{"n_layer": 9, "d_model": 640, "n_head": 5, "n_kv_head": 1, "head_dim": 128, "d_mlp": 2560, "vocab_size": 16384, "activation": "swiglu", "norm": "rmsnorm", "norm_place": "pre", "norm_eps": 1e-05, "positions": "rope", "rope_base": 14100.0, "rope_fraction": 1.0, "qk_norm": false, "attn_scale": 0.0884, "bias": "none", "tie_embeddings": false, "parallel_block": false, "init": "trunc", "init_std_qkv": 0.0224, "init_std_o": 0.00527, "init_std_up": 0.0224, "init_std_down": 0.00527, "optimizer": "muon_variant", "lr": 0.0108, "lr_mult_down": 1.5, "beta1": 0.9, "lr_head": 0.00439, "grad_clip": 0.5, "warmup_steps": 200, "schedule": "wsd", "decay_fraction": 0.642, "decay_shape": "linear", "final_lr_fraction": 0.0, "batch_tokens": 131072, "seq_len": 512, "doc_mask": true, "train_tokens": 1244000000, "steps": 9491, "dataset": "wikipedia_en"}
MLP neurons of a small language model. Each row is named by its layer, matrix (gate and up: input weights) and neuron, and shows model dimensions 325-420. Each number is 128 + 24 x the weight over its row's rms, rounded and kept within 0 to 255. Numbers have three digits each. A neuron's up and down rows have the sign that makes its largest values positive.
A block is one neuron, or neurons of one layer that tend to fire together. After each block is what it responds to, as a language model described it from the Wikipedia text at the highest values.

L2.gate2257:138110206089106099127135095133120112117117146088118089133162133127136138150144115149148086126103149087167154115121141139148147117108092144164121153089148119181103139149138098129107129142131090103103114115107137095100155073103118107126135125120165109163121126152096168170131133158118177135
L2.up2257:084132126124174126132142141146124101174075136115101135087128101150160150112082150133111080096119092136135124114117122143126147118117119100117123169149119104153127066128138113134148128140126097144127113152133136138158060140111137172159116121115181124079113129089091151089124173145151130157
L2.gate2326:100164138118135144118118149118140145142166089089119108138125148133120123144126136122086103170152116142093175150151125169114085089133170138122152137106130133103118139149164143091142105117134120125106126159135126163147119110136129137125119108115136117116106120120103123132133143130144116165
L2.up2326:105154170123116107141150112178126123144109097105139121109092114124144100132105108109131135142115128096097110152196140106149083066111120119138095088119161117128102095143080091118111181166138152122100079148149126097155107188146069106114112113137168166056160153096103116123129123112143130110
Description: Separators right before a number in sports tables and stats, such as the pipe between columns, the minus sign of a goal difference, and the decimal point of a batting average (.331).

L6.gate491:132124134134080148128127101132113157092098148167113108102100148150105124073173117136134171137121093118150134135106124126155107117098131120125137091127112112119129213135112116126080118180105115164119141095076086152138127090125135145092167124115120159123105123147121153112157141141084152102
L6.up491:112136097130119091134157101148080136115148141190137167136140125126133157143132107155110125099110149162130143101117090123113145111099131126114125141145139167170141098102136152142176134100136117138131147108155125127142117156133171133101148104153143136136154133120147109186154179084117151117
L6.gate537:117116116087161132114117166114086109131139159155148108132177143134123130117160173138142164092112111143136129142126164134133125141118135137106135142152164098120150118129133131140135119127116141160118107107127114124131151112143137074091126142125130121125070122148119124144147114134118130154
L6.up537:087122127062168120141112089120089087146133086082145152106143158144093154171120142097160126168095124102096103136137125144096130086107159161170120115159152149129123111114127110112114122115114121100112158112117132152155097118106123123107118112124120098114149136123157092125105113142091182111
L6.gate1478:151102124117124151161091106118140149148108127117147141191057110138172121068127188178139086128106146120101141104117131120114103110110111131125121140154129109155125115183114135161131126122085114120156118117149173113141152137126104142155155111108075131148089110129097139095098123116143092124
L6.up1478:084150123088139100169123121168141176120148110167142127150129131118107179142112131120162139065097107134105103147149079124139107151140084140103141088102094141098148143081164096124128112153098133132100108179149172145134137147149126179168140148088135122127161208139169080113158141138099170102
L6.gate1972:156150117135141151123095178152145144149095099087108094105098110146137169137134134098080162126116104130153140134129134112127141121100110158133120126104139137159162128146123106113109128121110138084127114112142097143135103125115120133120129153157141139141095119101162128160133107123168152098
L6.up1972:132098165097142119162143107150177143086121119177074076073093198130113121116118175112156160162138099117157096168155131157142157124121164090121138134104063142087152139117137102163143147117119105148105099110146156113087157101108087116098090087119118142122106139124134112075147141133166133133
Description: Spaces and pipes before the last numeric columns of sports standings rows (goals against, goal difference), plus some other table cells and year digits.

L2.gate34:066116100101134130131132130115141128151142067145119141102149125125085096119129150130138109119113152134130104121149103106143145114119146136165156163131121111108150086141092148115129169122131153192129098174126186110062140134126132124103121155124094089151105132108146117101114118092145093121
L2.up34:102116107120159125147165175120113107154136101123125108091124114142111156116151142117124072145108137100145126180159132154096104146154162154143129135133059102064119106116100109148068138119126154144142116129094104128121114085143146133136127128144129128115136113119157104095148114162114154130
L2.gate330:113100137159143114140139123192121109152179141084133166120144096118133131151089145111124112117133140140119114113144087138128151135129132116131161105094163145102132120134156094153130194144135161145122072142169146108155093129118141098132173106115123088112083138122113180135166169117099130138
L2.up330:105149126159107112107144094136163106128163120147113146117148138158109178078122110139141110122119128123148129112126143140119105129163069084172099116107127156107114122152108124137148157135075146078164155131121141121171147125113155101157114106134153112109132186138129149122130103144104163128
Description: The -ly ending that turns an adjective into an adverb modifying another word, as in deeply, narrowly, eagerly, surprisingly; also "to" and "in" after verbs like believe, desire, unlikely.

L4.gate437:076114138172133139144116114097131125119135133146180141127129150158120144083120118141119146136139127103149108164127115121121124125143155120171103169091090154129158163183121127121137121159124098132139138149133146141128169145121125151127139135128158136102167118188155156113169198136133134107
L4.up437:139114098158157100103115136056126182138164156134120120135102177091153123157123125162157118087102113135132169141125080150103133156111129156124133095130124111127142142134146138147133111127104140138101144148113127146165132159145147122164097129172134146134131118157148083106162116112124144131
L4.gate605:161161146163107116113135112125128126152120127122153134123143117125156154177089136134135129155112131142088101128118127133123165116102097136067081142099094145124153120139115072142146155150114116154148141139114132148156115176119170141128158143138173150139112099134165148185152118132159131165
L4.up605:121097082126103122118110097133140100142110113085149129095111123130141168096113116131115129112137099133145125145150112129148144111110132170127130097164155108111125153160114123121092131115162125129106111149138184078117124121143102139139120102141164143101112147068154118113116114085115119146
L4.gate842:150143100126105153114118140090143142135138119105157156137132114177124157125143105090149123155127126119152139142128118110131105151094125116123158162172155196122116130107145130079123109159102122138080133099110145100125125106124139108138164122152137100144146103126182122123151145117113152130
L4.up842:083147155085171110148100088143121151116132058112124118111117132107090098156115147135153137105151159119081123076139154115151097152074130138137086117106113150129128113148192120119138095118111129136164139141120152123120152124103173119142142097137116098133130128126130121119116140123094087125
L4.gate957:157108105125141125149132111108103121150139146122123131123138145155121149135105101143081127111140139145150119123125143120148113169102157113129092100107124109153134146105143077139120126121151126118112117140133104128140094114094162090103122135174113144139119112118141149113132103100137140137
L4.up957:124103169138112136129131121121114180097170086138157169144106137111138109061141156166132130128132121106124140081150091146101168130156139131160145139136107131146128126108155145144091131112102125129133109143104138116101108155111076118129161115120138126118147118087143117107139161159147148120
L4.gate1661:120096150145122109099152131124112109165163154137139187136154115149132119142109158107123151137090140135122121116113154144141174123155157080100124142154132120152138131118058116115121127123127102163120100149123146129144138132153136097164145129137132147130126142144131119087131121130115112119
L4.up1661:137061123177141142114120128155095109094117119139118098118145183130148098162160097131124135131163177104114087117125135148143149164107095133129176112127125100122171084187122134094140145113133119137115153143153089159155114115133161135105118133088110141134126120124119148161098126083111144132
L4.gate1776:158136133117133150155109132138146164110149131154142149166143129147158119136131127150133134114131093125107112137139130119115121181110118124134095124126134089155150134130163153088099122084110165114152133121127165133131104148132122132128121172143152103121114105126124166136123124143117086123
L4.up1776:163168150120143139142129119161105108169142147144177114121153106149151081174127145129128111152114146139177123085136151077132112094139110188101153114116124122122116102118159132150071110102129172116167139117113144144130114112131143107124177130176118133139106167157142197074157116145120086101
L4.gate2076:081115162094095136170117085152130089126141083145173141175114142117079120104150145130117129127119158164128132109167149066121156116166120151158096127101172134103087134111154091149133154142131135188113176138127161134109148110128090136120152153147141144121128134118085163118130113149167112150
L4.up2076:127106167123120151083092144136072129107108140134182129174144105117142121133154141092155116151124150115177138133171130110161141174103095122155143146093155147150095140124118127166113131142128127129105149169149132151143084144129131108129113136141127125129103118112139103147109156098119101074
L4.gate2291:137159090147120129146106121086148117135166108126132143164110118148138121124127104127079141135115146100101107137113089131178134125165153129127107131159115120142100134103117172119129104124112157138115081137104140144137137130133141158141081116161147133113144137074096111120119148162134107116
L4.up2291:084131141139093110110137114161106163127150110121137103117136103129137086132121123105140133179121156131155138102144115106119115142099115107122112156119146149135175107141109122119096132135128112117153116117121105105157138122080081082122116150113106121139159060152186119149116132097146127135
Description: Start of the goals-against cell in sports league tables, such as 58 | −21 or 30 | 6; also weakly on mid-sentence prepositions like at, of, from.

L6.gate51:118106161082125144090110146127112117137133166117112104183133121114141144151151136132137149161122090142140140128150115137132133082185125116134156151121160117123124100138142147093150111116136147154132177122175142085142134155147108113131179113146151102108118096080125116150167129176123056118
L6.up51:152130124115133108179169156122136159122126129161127134140140143094134133120143152086144159108137130147130087159148162134141146071162139106133133123096150170117109125108137119166167134175135095139166088151152124102104134134161097109145091153124114137166154144143094091086137112166124114142
L6.gate602:135127143133115157106141143095139116152090142131079142131119151158121149144153117139117175104152123088132098146105132138156135146133122091130140094130082121107152152119147156159132109127089126144163086117150144154141182125169134190083189142143118165123135114120145116149095126090135179135
L6.up602:135116091096062116139100107120122102107106132171135139106122143111126111123115130143150133155113137124122163140114154112100107101155132112134119124125141145112116089137148126164163165115116156144124089110115061101092162095147103142105097141129121108139099124139151098164141131115173121140
L6.gate687:093112129109092123111118132131145155098098142129135163157129116143143142078126137117131142134106130135164152155081112134131178185135167137090103160115126115164127141131120171151128129143122120114158107109170145132127111104149145188125138144132150116147093093117154159144145155093107137155
L6.up687:117137107138109124151094111170123107129123087114107122145135111120101127089125143114172131110140128151142142092134090125109080103115097128112187164143123135131111161101110147159118147154129153133110116113107127113127086085157094117138136118126099135097118083126104157148090166125128117117
L6.gate1296:105116132101090101106134150073133114096083117117110115127107137166128133104156160145132137100146114139142131132144093155126137130141118125141123134102126120108119133097105111100106114122152162106166168126114116110127132126151079146107152148121110134073118128079097136116128126100131128134
L6.up1296:135074159121108058154164099188152130107115175122142143118120091123073168153157125148115131108125101131100098103161138166097139113166129161094112169154095119166147101115107160145111119126116163172129112107112191093168156110169136108132116139189150151143118136132076143177135084112121158131
Description: The invisible marker character after the slash in Wikipedia coordinate strings, just before decimal degrees; weaker on scattered word-start pieces like s(ings), s(izes), in before dates.

L2.gate1973:095123107121137127180165126131147118109116090169121145115142118149141094139107193110151095146123083106140101111102125132078159117149144140172138126158109178130130161103115079098143152110094087157146141120116093112166123150122114180107138182139143131124120082159096134157131141132093148098
L2.up1973:099146112097099120121117178164109152149143124131137119143114118169124179099117105138122134122167139147113151105157098112116140148134157148111100136138092124152059169112142110132152143134147171135167158138117155184157163124083105106148168105137140109150146148139096113146136145116138121117
L2.gate1988:118144136112103140165131149142124141145128126193147112130124106167152092113098117127131108163128147114140102132146123137115136104100122126114176143126141094119121138168137099124193123133104142142140123138139140146140149139119126150148121159109170127110106157104099117109107097121132146129
L2.up1988:131160093133144108093132093156124159142117136094119128101089106126113158143123142101133116132128115126116137102174131132160135107103163120156097133148119114110138131126123120108116132108136128124111134144125146165145132084134146159110070147130134119119107141121120122123100134128120128139
Description: Mostly "and" (sometimes "or" or a comma) linking two paired verbs, adjectives or nouns, as in recognized and adhered, planned and systematic, heard and saw.

L4.gate732:114137136120107151164120104109177129134157132102138131117103140099144160121105148121101119170100147122167102121160107108104166128119114115186083090156127108134110136161131097145096112115094149159097135130096088080139128158164083128113119087117105106120145107141122161131097118110115148138
L4.up732:088117107112160155112153097151127141122126098126165085177109142125144111127202148129116142179138111120104086125136073111097124106089129148134124087142146122088133139138081120092109140107144153115139100144138075107091155122162138126169140087102141094118086151183168151124076120122138122105
L4.gate785:162139092130159103091133154118147146146136118129110128122096099140142096124126146108111132107130087138097118110153140121157122130195149162111142101165154091129172158138089097132182121172135134141137087117156143111110135154131132130147154104090110106123149132090145168119159104134111180157
L4.up785:102075153145107152182157113118103127112153121143108143125121142097165142137144140127131076100115100149158136101138110146127152137085118143107161142143154148112093146125108156110170136141116166152128080094111125122112154129161110096106153148096123140101113172145133150140113131144114094157
L4.gate865:142142152129147155143168121115117119118167147120135095055130143118156136080130112142154112100126107137103183125143136133133178141101118102185108165152114108097119187142129153134164134151132161080134130093124073139104176097102135166123095092117124151093141122137129154125075163165140144123
L4.up865:141152128143184137137122122113125169120120090106120110161111134142160069147134151181109146134207152129123124126094106051117112133131175123147103145102163122144155125120116095118126154140123115161132167146102109161141146118120147133100100143136155163114146158128177118130130134162108140129
L4.gate1097:145129113150094137123109162064147121133128116135099146101149120116129096148144154142101138114128132151175141117190167138125097122133141163141119111172159093087114143124114102163138116126080137148170120141123155134117169112148120092142105158123135135199139153178136125152151159092083099129
L4.up1097:087086103150101147143156166109117118125165144079110137140125109135139124150111121153137141163198117128089147120139104156127139120146157137128123110108097120144136147165124151096128156111131087118174149100184132114114161167117127132120130143116127129127148123156122112112173151140158151123
L4.gate1303:100153125126150143087099175163106076142124083133144134099136140160127092172106103113118096149132099104123121114136110127117124098125119109147124120127118155126115153109110095124118148170106154142202136127086151099156144123136111181112149125127157128145113130092120128106112106138133124135
L4.up1303:140149137106121124150139083140156095126133103146108133122119067123115149157122075149170166168135105120117080106141151146145105112133164104116147128052112127110101157139127100102138161103117133141117125118121050113116121103142180167097129132131125140143095145085137152139125140153132164080
L4.gate1623:094131124139092124078105133168123171080124117120107136092151143105148159110108108116128093120125093171129152132170180113142131104141116131120137139119175086121115144123103093175118136119146140128153127116078097117134119099120120121168119075125143099153130124112110136149145117156124099130
L4.up1623:143121124147141154112105114152105121155135132100134131086141103132128109107106149123161116147069137144158142138124150195115113151090144099106118121124126095128087153131130151080090137154105149148141151101136164109113115135113179133115109118105119119104120135166103106110119116146136150152
L4.gate2047:125124120120118116168126140113142092118141136109112188114100071143142118109167132107126147148113113148080094112103132126121147121114108106124094110124169120117098142132138163121094121119143151132137131104153131152170133119153149138062122121137101102115156140163150086118116162159167156125
L4.up2047:136150132156142122134120137145164146122131164124171131131134088092141137092137140124098108169139106145149064116113149116110134118119113070120101103120162129116100153125083171136131138115123109119121090123124091118120068140092117124124164118129138135141135089139129089123131154159113119107
L4.gate2480:131115141108128135076205153132123118136134141139132130137143068147134133124134131090161117153139134104146122108123119098111130123181132139148125140153080093149148141159119133137147152127158191140118118119116111089150148171141144168086116112131179140127122114123103108122109117164120149145
L4.up2480:145120129074146118156116127139133118132131148152161136137094088119120117105153102114160117137181117158109110138115128147138118108123118152121145131078172125106152162155118106128153158112169132121139139116141168131142073151163160140131095121105095183154132156151145105101093140120129133136
Description: Mostly the slash between degree-minute-second and decimal coordinates, as in E﻿ / ﻿50.53; weaker on connectives like and, to, and table pipes.

L4.gate130:143157137135142107128138162142122132161140140098102105118167128125099086153114118148150125138108134124137136126120093142095150114141147143135091115145144112152124153113175094110108132081107126134128152157141153110154112128110172166046130145183102161113131139168101128156157093112183138072
L4.up130:106168149130126137115149138130121122135135104156128080140165125154103088136153107129095097132153160133174168119116075117109086122114139123114160154131152128171086199100153134134141102150101137136168191132166130107136140142093108133106139120140099167144132132114127145090114135075145110116
L4.gate207:138088140158095106143144115184138148119150125135120146084114131161101125101154136094118130123127115115200148094136169151130151120138155148130147129139141147127117138134145126116090117149141164176128133089100127136161125147097134134153146107114149099130119150117117129140085137125160126130
L4.up207:163115113146126136124134133111139110187087090160150120138139160137151130130128156122143112075130122131112118083115133120099141126152123095129095115135103094146134153174104134148121139147111123116084143182120100112129097088111137142110136097111177131078122111122139101146095102095107116110
L4.gate458:118131155108139114146149127095127149103140183111147138144124089168130146127088122133128096129084112112153113119132129117140141074128150091128136127116190096164141150134130101126153161150112077161155114110136096166113136117080151084128152100140125138173117096127134172118142108092086164135
L4.up458:103141150128117147120101104105107148153121150147086106140159134088128139151090128107142130066114115106128122142073092146165101098207097104133131119146134132136107134160113086109162183121161135141115113090116140121136113113118168139110142156143119110148090129117123143109153111123118176139
L4.gate507:120135147162106094104167108110130103121110138156121116129138094158126123114124112119124100096114120132112154149136133198131157078119126108133101131116129104105108147155156137140121161156162128112095120135112155098111130136092135117120155097090109133140137140105122145139123080126145123155
L4.up507:134143118114091134078144113139100099127120179129116127177102144134174133077138109094133106105111114098133138135118124109111129134166106113133125108180115092157097153151134173117096075126129119122135092132097176139127129119133124174165138127124148131142120147149091158056143127130121137139
L4.gate508:105093146159144157094157118151153138143164115154103124142146124120125143124093078116129139157118133087146122122113149148122184115146163089112118134121108145151130119116157152106145117122151135117124152110130128132129117141107172159124151128098150133104133135114136131133160135176138159135
L4.up508:118128167132127138120119134149098133137136123132142114096136142179137128105147143088131112139158126071161165090138082114106158129145150105095121159111109119186124079146113135154195123122141150087108173156124105110125113120144175185152103122072151098147133142117173094116153132159152093134
L4.gate696:137137154142090166118153166130155069136148093137156111128140128105140105114098124177119124190174107082130070130184162089097121087171143124150137102111100098162125131188103121159171153127143130125115132127113135109154125103152129123123138132072141136116074107132128134120105131137146142112
L4.up696:149124114133140147087168138139131091139136115162120134111136130181109154086118111142117131142163153120146129093093055096134099093102113114136131127140079112124122152137104119126126127166165116128129152127090097101114117118139132150126128085107121070113141132121149149129083128112120123125
L4.gate1122:128114161173111115116165111125108169144079101161128133168139111095082098115144157133161135097117138115124104085165126101092154138123157108106122166113110124128095127159110098138179108150119164172128127119093088103110152144130101205108113119092092120151118154154112105121124153114142088109
L4.up1122:136108139156132167102080130139152122128150086155077119141083124116129149120155128160130114137096158129163115111158105166160080162126214116131109161097119080114089132133145133119181108147101171113136102139140151129140115124098119148149105141114106141101165127140118128128075165106090130124
L4.gate2336:106118152153117109152119165134120127169086146103108157131126120121141146129127117165172093123116137151108145132143086138121130148108117113109114113137156147190102132089154158153077120064106137147100141158107111147138104106135132092079143112125116151115147090105125136119155149110161118152
L4.up2336:137139146148115155174161127127116146133131151128134130124110113164144142141127115108163126119134124099115107113098116189109153110143152086123117091092125148135112143151106155103116108133154108111139126148152110098149122134158170122131143111113129119148124158093102148115132113158134156101
Description: Fires on "and", "or" and commas right after the first item of a coordinated pair or list, e.g. "industrial and commercial", "developing, implementing", "may or may not".

L2.gate772:106137158127101133164080115177121101124166106175083098160083105157134096158078089151111163134064109121121179141178116116125111165158128165106160135182103128106142111121120117152131112133136117071160133121164103121157097128138132107105138143111101069125141145160100138160134157116134128156
L2.up772:153122090123146116165116138165145179149160145104114195132112106143149125139139132093118151082115081090164129130131113120157148158092107150151124107118153116144136135089119151135119157098119109117090103117155129115157131147133087117137154114118144170155096193109117115130174158192134188179
L2.gate1085:136170121131104145128110082116129112149103178129136153120103155108093108164105156080135134158116095137117144121087102176125145139190112094118143126134127132137126112134096108172125127139150096171115123087165096125133140133138108116100109130156139089111159156099172130143144138171127131152
L2.up1085:134147139147151169180181152093117143112118152198122138097102150158162137142102140119115118135122163153099152099140111141128128131119130112185115135134104100111175109120163140110130131154131130126161124141140129162137110121147144107113107156102111157137143133078123102129162151144139103146
Description: Word-internal pieces such as ir in Stirner, Virginia and empirically, plus digits inside decimal coordinates after "° / " and in ISBN numbers.

L4.gate112:121129148134096175124136117080094168136154147144168119131129170076113097139144159132153103124167122086161104119170121115121181100128141128134135105146102144152114115125142131132141104129132116134170115115119184143078131125191147126151146100122067141123154107123108161148138098127108124121
L4.up112:111116146095113105145143165108111111190117091173128137131103119141123162167134141154165120104138158152129138182140139123148139076142116092088164116188097119102123141132129168110135131159127124152160147133134133140144139134141131173104111134096151155130111102138155115101064143128140140113
L4.gate1196:122133163171116073098128159166101157098163125121149108094128076147129161142109180087126086134126174068102155172134134149159136087135089143084116132158125123122112148124137130123125156128118134114149120132136106126147128118151121114159129139173130078134113112137122126157121107085151139144
L4.up1196:117144119125116127101118111077105153134105121104141128106102118153105145143080142121130113175118176109135127118178104122144137060134096176158137110141132117085108150137172143098129146150149136111133151156125147133113118140122097123129145134141120151056112158136154120141079114118128134142
L4.gate1368:100138175091149149114130160121101097173146169121129155050184129137130096111133136130117131155118102136157143167128102114111151159090102187127161168123135136143115140158112149127131125096135136147120133125120116154175113130110111125095144141094129152129159128147136119073169181082122106104
L4.up1368:138111066115114100075092185084114100151129106148102124129100128135140137126115121196119134164137183174092148120151115146130114148094110171154083107096140143152159121108117119113152101121179145175163101134154156145157139144118124126153142114149116116157132140128155145145122149123131092096
L4.gate1864:111126152081123120150137123117103118148173103090123143159143106115156134131111137116111143104145119160074088128182123146094147149095121116146133118127155173102171119145101125145076117149158140112144110153081191152059152072144171127104143121094089134121100123058125113109110145129095134112
L4.up1864:112102124092128119103126168130101151117136144154120127134138124164164081180119175117157133153125117115110146148123161144114190131117114102138099100128085116067119127124158155134120141149209082103129124150138126118163120128123131121170150111121163141129117155116149110110136184135121080121
L4.gate2136:126152135082185132153111109162147140090101104115144101152132116108096123117120127111113142152128135125119154128114123108093141125097089142139112054114150142115098098126099150135112125187122156123128131125134126184091118133139154158094088121100111136106170152094131172135114150133129150150
L4.up2136:108116103109166112152112098125140140147109114094146124109162121133153103122088110101151126135133127113135125138148108106134103152100089177160146144111139116111098132139086085139150108165112169161116136146130077145109097162118103124118054118146107132071114147130186126103130099110113133123
L4.gate2316:116147141116141098130171132134133111124123116126130111156147157118098119134146137137085144143083136117139139154125149116135153127107145107119161122131178125136144140103103108178089155164136153081141077126123144112123084152133134119140176115124092138102143128146136129135147134123139084156
L4.up2316:159147124146121115145134069142088110146133091120113096168101120087114104180179127155113139144111130153154097137128148122125125091103139133104123141132160157156131120103064133135106138131126133131107145102156116119107115174154156089117109098172121145144122114141128156089140115162113136125
L4.gate2365:135136115122144162140173118127120119150155124147099142126128143158149120115115074105123112133148123190153141093113082079121157120050127136148143132127120164113113162127084118130142102124120159166143072088176124105104143121157163129136108157143127093138143096079097131144122108123130101100
L4.up2365:092118110123159160136148129078150130156175116155135129091161131142095108135183106134118125102131092127144098137105155132139153076118142137168166118123168172165122158166094065113134101075148120135124122091154173115100125135175124139151086082129173117160104113085087146166124125138092129112
L4.gate2388:127126116122132130116136049091131146123128156132105115079093161120097088084115140158114144097145079161130143167115126122160136113120157089162130141114170105150127116131151127170086134159146106122128128144182114160149165126111119119140105158088150157129149120105123164097128146099155117146
L4.up2388:115173103173152133094157143132133150083116123129132150133142104151117116117067149129128129138145103131101108090130138178167163115118123126140156169128123141112126143173153110135122112135128115119123158119132093156103152100121104125114133111114121103083106145095161098124128133087123122112
Description: Word-final adverb suffixes (irregular-ly, bad-ly, posthum-ously, immedi-ately), degree words after is/was (much, far, well), and Col-our/ors headers in tables or infoboxes.